config = dict(
    attn_scale=0.125,
    optimizer='ademamix',
    learning_rate=0.000379,
    lr_head=0.00924,
    decay_shape='linear',
    train_tokens=553600000,
)
MLP neurons of a small language model. Each row is named by its layer, matrix (up: input weights; down: output weights) and neuron, and shows model dimensions 16-207. Each number is 500 + 40 x the weight over its row's rms, rounded and kept within 0 to 999. Numbers have three digits each.
After each neuron's rows, "fires on" lists the tokens most often at its 100 highest values on Wikipedia text that the model never trained on. A number after a token or word is its count.

L8.up529:468471485579475446498533548505516527423516489512457506485448480560475507462465464396540504437568546477553469509477561516527449464472468473515511415525484527460402540480457492513498533489475520426493501524445514484476447525465508532494494487500456487526467503501502488494558519581441570488562503438450485447519499548469501510488504614546435535473456575443479458526497548556532533530594483485499534603447564523474503580531468564418521479516484495537532485491509466566522536506497482500496484565530468454444428553523550517548487588524485506496555471457460598494530474495550548429
L8.down529:450502537522467473502471468444515427530481516480458517502535537515460422515521478501452497535486497460454509545512475517412536442565518504566510551528575453508560453519391466517519522452514535543534501531482516456467527550473491474436478487524510435514550481552539530453498492500483434511449432551552450498547567509481496512425543453530527542567557510491533505544460454508528502512512381443488468472638472487526509439489489512581559496449562554505489508424473524506522491523467485492506512463523507425497484584542467568436481479469474559517414552512434471576560442544473419521
fires on: "–" 70, "ks" 12, "ss" 4

L13.up280:461512483508497470438487466484507537533541487548513442481455503540514499542480536516481436497516526484571478501485524523524548548470426579484498568475463492484410542494504501487497527482500516488457585558507528555472482555454529486516537473484517509545540491446458533489460485462457511531490498560534493578556480568471579494502457476543455486450548496495448523498494513477508473485555517567544465521501534466499474569433465498461488481433447576554555508419504536505450457475480510471502527495495440492543473485498478465454466524468510468560459475480445550540491462506526407498
L13.down280:503455547476446436457468549591507476450417471517490582498508521549493491479534466478519528519467424479488574419485454460438523510491488518485486456391495480532555479534586506490421506575549509492474503476478535473539509512482400547476513525585472496461570500523511509498510573546462470503473508498508548530459431459489483481538440488603532435488474565511489474566552602549496456515476523500492467564541437526548507502536525499550461569550579534539490511488505520548482500529451569486509523469544453463482504432479511563487557478604521540437472483479558502517519506499476488527
fires on: " to" 14, " and" 13, " with" 11, " early" 8, " as" 4, " by" 4

L6.up341:466520514433485486489460478468435487523446498434523514517510509452557544494525503561449456485487512485505515460466536581502547487531504456483579455545497458413446425501486438569505522548491495453493448461478503556462532552515464447485444523524424484521516477498484421501466480502436528502507548520493509497569496521532534506470500584513425538500397543509541503506446470535522507508515527580477537511518508564514553535491486485505476553501464557530513484541522595613530481564456533614570531513560553531551569509482499454508509587523472484559522436513466461549493558515492519461
L6.down341:506501461515477473427515540458489521435500480545535524484486505576518507513477516590483608460521540533508586594486517425542492502488471558531441478489554494498495504459508463537409531552465467580477451498513615534498502498446537572462511446480516472484481473537455577499463470489527476464455415438519483451534537459557551459488517453447552412480566485475413510504517525508516507516564429448541521487480477484531489425483545491495472498491517520465533577497537487497483495418513502481493498467498501487494526472439529513476501460464493516473486534472571458542482466569472469572
fires on: " and" 35, "al" 9, " |" 7, "3" 6, " /" 5

L5.up346:432474482474481490437533445496508510508544432490490443492429531469493543483528510652508437553501464508436483479519527570457567514529499556566511497582490502552540514473503517536537503451509503529565502524544457483423523449473449484477475408465502498412461552507476518507538480438528432466562458493472456507544463517521537510574519566507525551519514566451537456499459499453563604487458445523479500499513485441508499512480502449532459485480452498452489436484498503502485408538551488521480558515469582527541546445552486529479504526511480500508549474486513403468495526504498518490
L5.down346:589554503493517515479488518491511460531518528552499479504512422533581454564566458436539495479502541558499473562491501474483435541554492455502489431457540542480441568495432496505433552607482545417441439480467547496533466591492545442517504507520538461542537466497583473452455461490494560530482501505472500487420453492468538513435450521537431540484490515510517457492512515485463392496525544556455524531497507512472484513463479514544524482553545545559537583497578517495509514518487470487486466498573493443426498502534551512493480543444485502545465529505409597456522471516537470561
fires on: "." 34, "\n" 22, "90" 5

L8.up378:420516484527531448423552460607462538478473589510533482468467536512500551450534514504464538464488499531471558533487538500529506581560497485490444524506438434500474484441467492474477536541473567528537482537518483495495437466456517484518387506501476557493500522474504617439390443478566455446580516461497411510507502514488512488451519526489426426480499477450528515494487511425464509553511498548534566509486497461492559478512443501511531491462453556523465465500513461492461573552510556458552414538518532494552511502488456524473482520551507436512474493539535512452552460572462477519
L8.down378:495548574444566481494507499473488491520512492526537445541557520459566494483533581471522497528516444470392484492400521518518476436437461543416502494458484457555477512470457491426480446460507530507586456457527508496501478512463524448516551436459489540475502502484513547520527548453479499457448463531506536544516544506530504518471448490539497597451552542567471525486470536557541448469556476469532541410489459465542498457581512498529514495512518465501449426496536583495507525557484462493454504620434558541448528501504544499531533529448469510443521461582542529549485473490492487517
fires on: "-" 23, "p" 13, " sp" 10, "amp" 4, "ga" 4, " his" 4

L11.up105:502469494465478440478528498521533481503551513560544478504457588543509589507499472446439508484498492508528517586452534508449479483486493483527459509517471490535543549496514441518506480545535488424495519502501484512590551527539426459511416489418549558507527468465551550426456487525546478559528479514413502497514449485493605552536503483537511501470515489489508538503515474459463504483530524528479497516564475529489520481492492496426495484402439538521479579560592473547477536464545523529540483538533546480490502481504470461502419530529506481460468517466437419453470523535500542464
L11.down105:497551537480568519510496501609520491494483460500520477435512491476489454445516486527501504518494479465508473466493461523550523516538538490537514470432540518422405417494644500495503521475442534523547474541570540525502537424516477526452531476488480490506484490502453454616515528533479476455517484498557502521462527529503403493465469481537509557485423494496525497520476495538473465456494442541531570525537474483516515527473546494562470483585565523507551486437503568548530482457458445543502452494506526490473508516525486471530517482508449477475556476477515570532522448516479448496
fires on: " is" 36, " was" 9, " and" 6, " are" 6, " or" 5, "." 4

L7.up422:400456493512504507505474476479530468544470467427480473514471477488454558460515524518483497539466537486478429530520564523463569416486493495532489511486459499555474456550499483523558515473461491455481466500474592520567607512552553473543465514457535383491483559532505495486546508593540586498485465487487504546454475500528483501532471526479498513500439451523486490498505471430507510514473490497534505493541493522476497420511513429481489566435490507427476538533488519531487426521507453525469482502465486488521487478471491506573457557432505547551457506519493572473552467551529518536
L7.down422:488529483485492501469404526485524430504549479498487564498560495469497476580513547514517426411530473481473423446533482467555480546582533462465481508519520561526467552449332476536459496546460574522530487547519371496501467509521499569440543456507427462420548533558586505479514498476500491537483459520539543532531537477495487466496491455477517506586463488543499531535457510544484497493542463457590447582516529509475485512485511566427462485516499500566456486541470471496546443443457524522519471516494526454610544550540490477485461500522495479478585534524492541466493576466464495515
fires on: ")" 21, "c" 12, "go" 7, "si" 5, "a" 4, " to" 4

L6.up256:537534538524476504508482484511562458455475520508492497419465514532489618515493537528414445476495483474521503478506522509448477450541520509557544503584497470513525467505504489547551477482500525547503402501490500518530578476493505489545467529463475516459520497453471530593521493503494543494520530510482522557501507508532534424572508551546451454497497478478442517407546542509532497479477508417578529473505525441530459573440453508512471494515424473509471507547430505563506494545477421608455449513503508500482522491541518533502487558590473511495473509515537451503499537567439530418
L6.down256:512472480544493474456455518520501525516486527430453514549523464522555487489546503453521586490508540485566525542528529501538549532445494459536456556453533518469491508494526500449469576536427591490481561446473499508470447456495540548435537518481442441535433523499465497383528469537432451536501478459505463479514475533502479567476483453434535537510576552561484546505388514515472503485550529451514442444524516578539548477551530529498457510504622482494513499542516511382480476412492536447503537495485481473426527515461471536537542487526476507560518522490457500528505468448550450557
fires on: "i" 19, "ed" 12, "ing" 10, "le" 8, " Episode" 7, "ari" 5

L2.up87:446419514484517487577505481446448518495567471488566513506585502523509486507427523469483502428558485551478537528424524558491497512492505584565538478551456512522477463553505452514472513514438555454513537475493592553540583532464531488483508511496516500517472464446524429580521497606439491471445470512513450520517530525476502430523488466543463515472531531539521515523556479577524479437538487551442556474507504429462569528438487492460461517493515439555470513608501521537484538507518533466551554517489456492523491470506477480494494528472466510502551484498483574475490501536471483482
L2.down87:563622537487456493433483540510504574475480527472445455546468369452503597499576545511522508578492545443512538445552496476535470453498461440513487553471526492464534511440365538487537527433506502544483479531453466449500431445515509552490523474462446464505528523557452509450456536516548535495578562544502498466478475478508512551451540565469480516534433476484472492454507550441563458593482451414562483497525520519548460433520495535478489480479457528438539471518465501471510506496479407490512475507519496502516477460520530533461478504520502495514462447509499471497472487454520477484
fires on: " album" 15, " novel" 10, " song" 9, "oca" 8, "live" 8, " edition" 6

L13.up628:474510499453489489486505501503534478467542558478467469531550542526560564502480548502567512513478460466491486505495516559563548509443440541567462518477533504461466490540492480540439589446470546413499520500464481502516565551513545513486504479482480530533494534501474540466590471471471502529442567479531480528542472516459458563480472507508448480417456449522561445463483540493480559383511503523483521508516532495458458526530469463437479519438438516537509567477489526518485504521491504509505452566479435476513543437502484513555517545420501457514438426470484442503445462467471502505
L13.down628:479424515508489499468431524573516479548499529502546576495488414554506508515499404506480535515488440461391537532470512526423482464535545467476493516487486568559536568545475515582415486495506489462474486535482518544492488478522536533452513576527530433497499507548503485483481525477552386412551500491545474526469481451499504509533416551502482462480498478498443555541461528474474418477490454506526513566517523525494502573526567465480534428591497553488437434486540480475532459453463474542632509566439523502539473479490520487522486576556493533478533567451532495503485498435549504480
fires on: " to" 31, ")" 10, " of" 7, " for" 7, "=" 5, " on" 5

L3.up197:408506482538510428487491477510429457443497536466461504438469480512477518462502488444531507483521653469535463547477562514534478543479411488509422480587476470422451531514537501444505533523483553487464520539483501493535494529472535522559441530547490482493491491484481505469486439510482506491523518491544480565430507506482476554597532508500493505457461483457504460487532519510495493481518528536514518484493478439512522473480453469450505608508488494474437586496482563559525486489501524539497472466534509448446478486543576488522494552590431512521539556490444494445603575570440507456
L3.down197:591532513431455512528458553460549534504489462480541565525508501495541457506444523544506495556503386516448562461495467512517549477480602583454522546500533555569465474547415441501529507505529439528539453478473476493448515433490467494480495476430544502454482457444519514571458520558516492461482475563445484474577531439566535455467481487538519459544492563519523552558506505548562498451475449449517525560403514493498496498504530503513472454528477554544533532444488498449540549441530496474559539490487516422520472541433445439537449466461563509536519441527523509524504460510475474489
fires on: " through" 22, "–" 19, " which" 13, " state" 10, " services" 9, "ure" 8

L5.up475:513550552487513522460569523527416485471536504486491546489489527567529528450499528549521514414549553473511557480416510500500491392577565567495585451525492469505537550432561481519523537436541596532498535559607437521499519442472495526477474511453525503476469518454534570501462495532478553440536516465421456504487543507495520451555533526502436470495549565531503496454448505465523561471528531446552509504497516469486488483500495471552440489526476515544491497497529504547524476509483493455461484509462539530431423505516480518499470487545478516492519512480511428501484530467484527492
L5.down475:485489532541454484526484499523534477507500481499509440518527505440463526509555537488496521538509514483491430499587499538517438551492455478553384549478466464490508472558293478496562462532500411462462504501422508461551462580456498491525484447510481453461527473502493429493546503442507525508440473488545428535525458466546441458404473500516482480518430450494513521516525454499488449467534453470470492414501481483498540522530506500482568534540506518506454522499437498472520519495537483578566490468590469462589485495512509500542537474521437493548539488495509529537512459505541431545
fires on: "e" 27, "." 24, "s" 14, "26" 5

L2.up566:402557525553500540506544478578521513485493464547577525543489482551504547455486541459450475488506549476509545483505517474494490520510466498521467462503464519434512393477487415503460516496419526433546508542464444501550488516460561538532459458491457560455521479520491498439499533494510521465561514526577534502524385484475550530533492516495504473500417469466562472512488482390498518567471545511484479493449524482474516503432454480470425585464525490539483569502486504555503470565517513432458458506550467581414546468475502481490462513554498512480476478452453447532543541494533469533
L2.down566:567439414513466509522540550494464486499570516459482503535496488503490474541529438478450504484555501615474498578493484507515530492471541526446466469497515390598483575557433529457535527463570483571496469511449547470475518470491457461494526483543494512496507473485523474495495415442522486478485501483510511520468563567458412476529429435485509546503529505550436559510455521555519488462493449465514500515502538599516465568519521477520508503551450438513426464499532505438501530499438465586558511456496528465530434506537495474471559497476493490489516500513521504472512469476507430483
fires on: " some" 30, " cat" 10, " television" 7, " TV" 6, " Angel" 5, " rock" 5

L3.up463:456474445528544465403590458503537509504546509506558531491471464567477515475490487410498413496523494498454514452483450461448445557515431536501436446530509574451419525447525462449508510456479504551523493502473475497583519554491493537498483482491562559470569500524387492520546481532428548499480543535460487482450555546533561446518507527469488458451584535463505501508447510452675407485492524542540503480569512472459435519513470429480502514465515523503498460444494491445542555518532515544491503572409480528492476427491523445463513507535522480552484481462486559554473508552445544550
L3.down463:521489538470485545538429532469515561531479488519492524485512446464576508520532569589520534498464471477542512500476500527538550489473609487537518592482444372508597463593409538527470523508523501498497516509522468519358473528571512497510520571472484529474387486473547503455480504472527476463536469474487514509522435460417427548536441453482532503629412494514493451480548516561397535516515514476468494472428507547536596481481526498496515511571465440532530523536538514507478472490460496471483444373540509442503534571502477552512506534453472510484505476551468475485471465447531470506
fires on: " would" 20, "ments" 19, " add" 9, "ope" 8, "ume" 7, "ule" 7

L6.up210:459482517427515467512505509564518475514577525516506489511428516463564435506474485353464488480551482521478495512512521553517464591538484510559511475526502494502485501494484513510451535497449532586462471440484480493544497551551531504576472498536542449456518537485490472581498518512522558539529526504498504537511512464502515497498515456462527517497439517482392493556446517560540435452509532526477547540462469490509548455467475536505505497523456546574433591409499496523502429485547517502564571561511596478568450532577461481518503538525471484461524452475552571497465526490508548445
L6.down210:476446514526522516454503456546506554463486478459468491533561463488474498465554540548592547515460488518548456468534465418474447535531535468430500568513479538540469449510520513470477468512469555436562497471464465445476556469524460495486565556477521578519482507501503471467557411520530427477513492441470479489468434480417563495520645542527477483473572509552588532468495454514496592484501465552417534466481497492462513519475538544526479480510459523499512493508551479509503554548536475494489538560498469493511538488510530545480468549493551542571531528547457497515562489505479423457
fires on: " as" 31, " is" 15, "/" 7, " (" 7, " which" 4

L7.up437:554465495464483481446487558528477496504393512513567500515454500493508482550529575495485494534547498518429517568528461544449472516437458413509510470497544475490482481435496472467622553481525436477472491471479515595492521535523540513481450511494546486508527609464517595539533490500547475505538528533436445481506518565484511497527454479435530461543477489513455485550501521424491479497567420512546446505473476477481537534461468523446465475445456468468490564586520525526507452444525541578488476470627545464534595440474480517472504520517523486460519503495520406453577503515538474464
L7.down437:430440475470553508507488518440558523481530511478425531495525495503481534494570486476485489501422519549537408448525523449462501541562516591477525481511523504451521595470672487514487505532543465482531411473492537456477461467558494529479552521488500517456523478513458489485510551495503511482502498494503519520566428522507501490469479507470466513484558517469523460450517462534505486437443495438525519547509511456502488485482483502492441508542567457465574485487478464493443469491455538468520513529484496505491509426506550540566497482506521496479449483514565506526500502438475420485
fires on: " (" 13, " t" 10, "go" 9, "{" 8, "ha" 7, "iv" 6

L11.up201:528470496551484455489494433524466492480531471545480537474553485575437492507447532492479472541476511489487491439462583547484472430572562492492567509523495530468488493484484498516511504447472529389481485483567513490515481510565514478461481416477517540436504515510380616553498502490516532477603470444530479480477542552456501477559527569520547418485511539490512503432555524481469522483475557474586528575459422521476568390478512522488556496431495580461479571529505507501499543500531504584450493556546505489537434518588483473463473476516497436560559473443471585521484498502502482529
L11.down201:494593473486475449519466505510498497525480460499496535462518480502503532544574477517488507447434485514473478505480525458523532496516474475459514444470520532539399433505644423464513479490552448549488571532539459494481489505478449524499526530462457486515466505457544506508469460511493555568457483540484574576472449495524471481516462444442482502531521460443536493445514440469572487433447512482448514449530531574482533549514471549507500523562639459534486506501457525482486572434536464475542518482500504511483575466427448516529556488557412510573517546509574460494486483559449521451
fires on: " (" 52, "'" 23, "—" 9

L13.up11:457454489523549458442554507553497519516553563541540472477480480507455591482493514519551525496451522512550518473534486484424468494539573571505556444498519535510540488457486472497462570480415499508469517456508480516447454521508497467479483497508448503509540488514452579526494404428502519490479425518498537508492464470510535499559560539501518434451549485481545535466556489547453442445474462428533614487489472512444541490413499394492461502494522520483477425489456515498495544433540442501479457510605466537504483560504536544512467445463495509489476464492523593506561500462511471479
L13.down11:526501455477539414479490491447491456495459477554534504502513475483508477476568538512503483532499523527506470488467459548507492461435477479562451483448582508490554479463543469509471487549501517475484527616491579462472493514487539544584535476471450461515483492513496471547523531561490533573479471500528530513491498482522498594573472463486430559438489548464454450492563533439469549500515528543455525487534543510549471497505437434488515526489538589491543577537468555497538525492489559520463496485425452498512534499453492527504435536523526538511511555537531443445541535549473550447
fires on: "." 45, "'" 15

L13.up459:456504493547464439448422523562495539447493465544544452466513527485520554509507544419545531496579473538429466441538552481570516491466537502505538482515516430531467459497490438538505497482499504479500499542504534496515462483517550518534464487488584560494450425452472531438517469476512576406468509568549488521526558446568504532520512537506421470450488517485479548485474581422471489442534502514561506404468515597486510465475451413484390493410527503508474453519492513519406502440592525522502476526490509522489622533550513533460522585500481510510521518460482445413573488469500481487
L13.down459:468473557456450417531467498442549517437490457610481516515519453536555503437587451497516498444535481564521475508543517478513478521520398471513523531469515446452507401536583496496441486513506514528569470494550527488489503457564484506537544492414494467474467489528488505555498492544511540480565485538453491503552496493454515476536495529465467461470482559507484477425570551491478564506448486563427472496450479497481532460474518549489505524528427416468540519504525561437508470498519459546512554576546417518491487530490537517505370535468478466527545449530511507421461458520491514509
fires on: "." 42, " ." 13, "m" 11, "'" 9, " St" 7

L8.up344:512453541471577493564516508490438489453549449506519544492466533559506570505489573486518502442492500507502534550495518490474529499440527470505494500534456509430447458501513428479517485466446537526444504421535529515574514533512470496499473463476467569523525452411456507503489552596522445534452517537494451509444544546451546441466519452480497562497518492577414475473500532518509509502473541606468487511529453593486450529531546474477525538463494471499446494521536575513471472509483489504532476495500493447484433514465404505506483538406513473520489528547432507487560487504554608514
L8.down344:508495494543380499455466433502491525548469490528554518535488507476495493467467447526450462571506557434521489448528440555501515480543465535453492483493504499592571541470548566524526565507526493508547520482457535516402455493507552518494513483498533521498430556585528544494460477438402566505507504490472525514537555468544546534512431472496479440480513474449545500532475447477467518489561459430534596498475562423511586456480487506563498451488510507522537503514457430530480480433470487550494451490587439525503498469520537469533532442567515578487552487434568557506514510458418458476
fires on: " for" 35, " by" 12, " Japan" 6, "du" 4, "," 4

L11.up180:506413462417504526506611522509509499461540505443446505485504524578542527538445483495451500447480516552530524489448562478520493554492493557555499457520491476470501523399497448542540454547406484448449517432505536524516544541547466483561462436538437511473518439510471532441447407558463503543575482484451528528509449494509552531531549475525506537469433531489517498453489560506531496509460489534549510554569509504513548484452398576478494539519489557495474454548567547603531433503530526511485525591492509442440484456467508452464525473481461463477489466513513498499494579597548512537
L11.down180:509543546557453547505450493486454491464529480549495465567516493514532452491485472436552491526504543575515533547522569517490478514579460410521483493478498458494503566499495534468449544537506475503533417537520450508416533518482547481460483480514519535471417450469502475499480536535512441554473454472520483522525552483431485538476471510551539482464559520492497469474547500433498433495532498487468498444503522414459593435543502458525546475479475563521559474496448469473488495524513468495462509449437516511525522558492509477537472479480485502387470495599510517539496514420511426508
fires on: " and" 56, " &" 10, "-" 7, " or" 5

L8.up150:524492518489458475579525479509517500506478483468532523530538551548401525491524513524483478486488523477495472452459518610482533463424441665527480483461534425463561480494518507490525563435494526399461496542481406529432524568543525518550527498512526513451496493516531559396500521530516496429499555454535518484506510520484534511486504483512514411535510441449471471491481491529436577505410557480462539488495496474490479457512444501543469523433487545485473577544554533487515560539483518516500534484504590497526496498545395471501488470474493546488486478530455456554509570495462486468
L8.down150:477560535530515499476432502507505473506455548499497453552488479554501569506476482474491514496523527470494472521481480489428487406582444417452490558508413570562445426493401505514472444502481504576491534517497582483571515515451457438423490473475477525558489543490450428470452508495463533493533422474479545470513487516451496504524503466474560599539507534565496526489545519482493502492500471560532474530595442517460480548439537514542512487576463529498539459516443480468493494488547522509550477515522413491488516483491578552505506498557463564515498461484462569483462454498492401548
fires on: "=" 44, ")" 16, "a" 4, "s" 4

L13.up637:535490536504501463527535530515501493427502442506463455557497531448436549518514540540541401481451464503456496535552439508424538583546499473524522446514490533523523559478476472554487481538523566445494527486469518503486446482505446504454491507596595506470497495459489461431562455521548502464506504486452509562540570537535460461558571580513481456468518546540476592525522488478518513479499513458577465516543571522600537444458476461480475498513471476498591454588503515506398444555492510545520506528507507411482541466535434485438544502567501547447481470580475509532532483621514538482
L13.down637:505498467547526508475562480484413461522504483523460520498504413511596537463427458524489505577506519595453478487512540570467418490523448559425461461478502501551527448540519518494438490488571492497470498494460537478483434462461523477444501508543527513493555458536553515481516503517453473432510520479548505533513449487414480500464515487511583483451448438516558447479487481501486497515563442478526388443466488522400511441586669508452560406507536542531531529502394507462550515488477499492517437496529508519476485500518471537525484501525436524488525514499488541496458478446502481486
fires on: "\n" 47, "|" 12, " |" 7, "." 5

L8.up301:482522509463523521503566552488505514515520448488500465484455506547469489501537561521555558559572512511425503462532497474485467499538517505458465487482476539487497430564476470541493539519546533536529511462483561529514508469487489501443524510452429468436523459423541468558520393596497532520465508506521508599504542604465566443469493459491427520565539532484508504518482507462522586458469538522550547527398526432522487557439536505520464454486507534482485542492496528514426523469475536518542438462520489465530519509519501480518450546537456495551508436531503495433503532514475482481
L8.down301:469502526479480511413491444529464448474512502446535515567459467520533471502507584494507443483503575445442529469487505470568518508488602530465500506426495445483612501496514465500494532477514496557514526479485542487538521584489529485483453485447540519436490476525547426466524566509563516491476496402505451454496528502564467548481425532534550510470527446501540581514423512479496510540438512490551509484480488518531537504510501515570491499492465440522492488569551507453492401572518491569475554510477506559507520528595554492571558523484481479567537500561467524460497530442519457568
fires on: "D" 20, "T" 20, "C" 14, "B" 7, "H" 6, "X" 6

L3.up555:486515497440536436503568515531496536458533495424510486509530483562579509544514500538497491456510552540528515452437535443463511486556477470532512392553460478519471454466471439508467511499494529520489508418488476494508570399468472536475474521521495454475458506494506544511495452536520555467485469508525479461475471591521506495464493562419477509469524523466408519528448489522544496509491562516489533548432547488563478561488439460479511553476460530559505594487548428541480458425571467546507470509496491460492466484484498505467443506589471470517502552573544567502511509500522555508
L3.down555:517504477516495582499448481524532473513418498572455483485472491448392526477440425447489491564475434491445525558498465540511486524426532538513436599472455502530451567502381557528505512461510492486533488501498486501457450541520482518489575504471493528468477462584489493504518554438471498461437514522490505580529493436482396555494514451537512471458540471496547533515447552486460486476589503535522502473510425521470471425517527502565472438560508518473475581503490535504475575533568512526516463449512485536535479599569510512510472506492535477529506436465502426495496422474502469471
fires on: "ks" 15, "led" 11, " lost" 9, " finished" 9, " game" 7

L3.up500:461510513527533446464547534525529535474483444518539480461552532463488541440535485478533508480510571436466528485507572523461473439486441459514519500562515423438467505563450505454487540502514520521490506491467450556460530499509517512498537455582518516481506538442496483534451435513461564508551515499446488522463491586446503482476533520433521437487518481443410506467500504458523482472478521472512574547413487456559522465503487480512464519589459546576504455544479505505497545511497532441480451523488567417538535521479464459492470516578532521540463487588446551478556499492470579554
L3.down500:529452462457511562515494506461413476457490518488535548456429486472464517500452513540554526429486508441525553551486451483462582452492470537555494502524534538421492505501366554483521510505519442504552452508525499515469556490564508428501538546471429469498552443501465522528477521463549502459554394558514533485531450465509444525499528500567505467568513546513503495513513520513523576441534528460529464509551436513484469474512484555455478495492450467477488549494464431480483442511525494483498562527497511554482527510478499426450481490429563395477536507462536461497478487481536492514
fires on: " du" 25, " album" 16, " episode" 7, " building" 7, " election" 5, " ann" 5

L2.up482:480463484556538509483518514536449468485525502506491486534436429468509514468513500514513531511522594535521511465426504442455534439554509616473476521533470514442545433418498499518508582525504541527483530478451515545413421463492510510510470500486486550468434471491559515480433511475465606541514474491555503554432507480482631542478489459554489513472527499481497528513433566493526544502459495393568461529545467437476504559504496485542476500590439495491475532494491571538504584467456424518499468498511448484501509544521564518473466502524409415612492509548497589436518580522519461473
L2.down482:421463553501517507522481499507491510482563506469508540536486475539524448535538490536481476510436524487488564475534478531449514500515498490511498635515502531522399487498403432481566513468460484543461500474501568469534503523465531556482551500541572525479506526402488404454441496599551472484509455470505454486513515483445522531538481481512480481440512515495486457481524519545534540480525474525523491449425514520535512486513435556442461581477515497522460456472475558405471470451444485527497502534483522497580496455467524459605501517446582545517487498458469439502551439499479511549
fires on: "." 49, " July" 19, " Camp" 10, " August" 5, " Go" 4

L3.up282:399558415496486516510457489554480487475540476543584453456493514500526580493474519441494499486510508547490522481429534440480590509570534532527510487513500561500436465506503517569558446552475511495504477575498582493496463516518473548518481535494533412462561477492473451543492357509417526532504506445480448542471472516498496553505499465531435449478489479528481469530475505495480506468594466536459500437502573516493499495505501422444484562466464506492493471437522450440570481518587524563522490492519516536477561497566470526484433562494475499555481502495482513501572501551541569507
L3.down282:527527623478508465512502481518542471522446485468489500510462513517449421487522460565505500508483523472502565462513477570481461511477501447496540514510417457472599542522179513502452540507495532497560488455460490470490550500526487522500473500488450561481487506577513501479507543470515500512486575527490498475486555477480477475481482523526524533539490515428556447494495537543523512542479514528583510535493476462531530534494533517518504435514496530497488529586496554536483520468463531467501476484530502479546514537481515505528532479462485480456522495514522519495459507455448447528
fires on: " such" 32, "uc" 9, "so" 7, "oma" 7, "by" 6, "vel" 5

L13.up216:558478456463513462484578594457461503507450412484500485488493477498545544498436528422483560505472504525512498540482455544494525498456517510492445489477543563492520496495500523531458507494469528558509556481506516472453530507521436478461483438510485495390475467494468531583485417545412448551497491495486463527491533494484499512534442446527497525501525551495549496469450528483462484486502496513467582426549601454539535549512538506502573515474414569553516482592478517457509532484500457545511503516479512505478502509580460467517475496502443504505498452534492501530551496448506444503
L13.down216:494613593466455465496465501559498510516537453513517531522549493543502518434516523523510556494470523577456470433535564426480437522529460481428528508424463472489522520501584507470531473516527494482542460556441508517449475492492509398509511592492438471474534477497495555494499503456499505527465521465520451508545517552560530514488408509571467529512478557483487506460575536549533476541497508565563476534515564486445552511485433479473503466468466478479424553470487548512521496507406538482567500475542521483494497483529479440468489470481500471445484507504516412484468509535599491522
fires on: " and" 28, "," 27, " as" 5, " 2000" 4

L13.up517:523506480504554447534491513512450504473506457527469460522463448568567555489431557457507551493524481473520478568527533500549589501481457583474539428461472473515448435550478504528577514533404565509466460519537536449544498546509463513525518454506475465462505519465434449572475542614495507590508527463481521545417553498434523518525495448536455458502551508520491455468511491556478489434544549517556532488533481492503572548484542482449542546478430523547479493465508598438550568467483546554487549522443549449515501449487471490509498473484490464566444451523478499505442533460546459505
L13.down517:592552525526527457474463552578546502552415490501465458531427465443412480553494447551527460468502508495506487502576472433486460501510496525453502549452516511497443533450514537529494451513508468499529466493445478533549368512574504512435466548470468500514507519467480506521533530535469444495458495475482471506505560482539534492518478545542445427477450484439482489493525559601523553507541505529476455523434481465495565481485541502490434524510480502516446554571563476458482510484507552508530507511429552506521513464490544449535546553526478482527536492519484497480542398470502563506
fires on: "," 64, " So" 5, " Ev" 5

L6.up600:515543521418475565536533492474473418520516429571544458480453518503555550469481508392476466502498515445539546474527544479496450497579522490499477567515448487458561411505457451493436479493521510553446470462496498524559516599482543498522493507455432537512536508451479514628466546523531480453503472535422502502480522535515492512474479500523522572514514543513492521551389502561550517442440525451537513516436508575483514440520474504483511500502509523497570518514420444477489449482464478502501421603540514504572436486512515433463512497536518502476530472511512572452503473552426527413
L6.down600:554467506474513428470419503548460520537448490403447567483546476565424524542479568594463475451502499563503441506502475475566552510434543525542469496523544495524506540533369537542436496523483467469565492527588473483456526482556439488479513499503539456504518440561545547458523472509439574444563535452457552467457469473491559466557483528524512470540490483479523496516564438486565522501491396508494496538505535473490533474419536581492430475516464539477508432521538526469563478504533527521466526491483497478500547458534572575452522444560477479512450528513512515530511586553446475567
fires on: " (" 20, " is" 12, "born" 7, " 2" 6, " in" 5, " 4" 5

L5.up511:413551481488414521490523468526526493523546543513454489514544393626476481446518547509423494470548550506495526517454497463495546518547452552559514486456503520469482521535464463467513509513475500423527525508530505506506593514515477460505492504520528417465489459524508555450487492527529440534568435488501472510559420484500556557536486457529523558425552547531540505501465498491532543527497511533523424433535526419511526449549536488483485524480406434468542506443475429452548534480518468517471538514436498552469517475425572529511478536427456487547525521499428482544549497492552481505
L5.down511:540494495532549487572455476512466469553463479489523472403478508460440454547538462553552494466504492471506481462586512532516446521536570524531506519521519507462555490489475434487480493463505479526452458527472532535507503491471481497479482513506489503460540554474500461519570477522464499530454541542429583483453500535508479408450479506517504545589519457469487414495473456514499463498497528523545571513475500515471523460518532490437548497473506558561427475481545520560517579534479466487544464475464469457474441557608397455525488442525525492524475612475625555454527543483521551500
fires on: "=" 24, "on" 18, "  " 13, "tes" 6, "}" 6, "alt" 5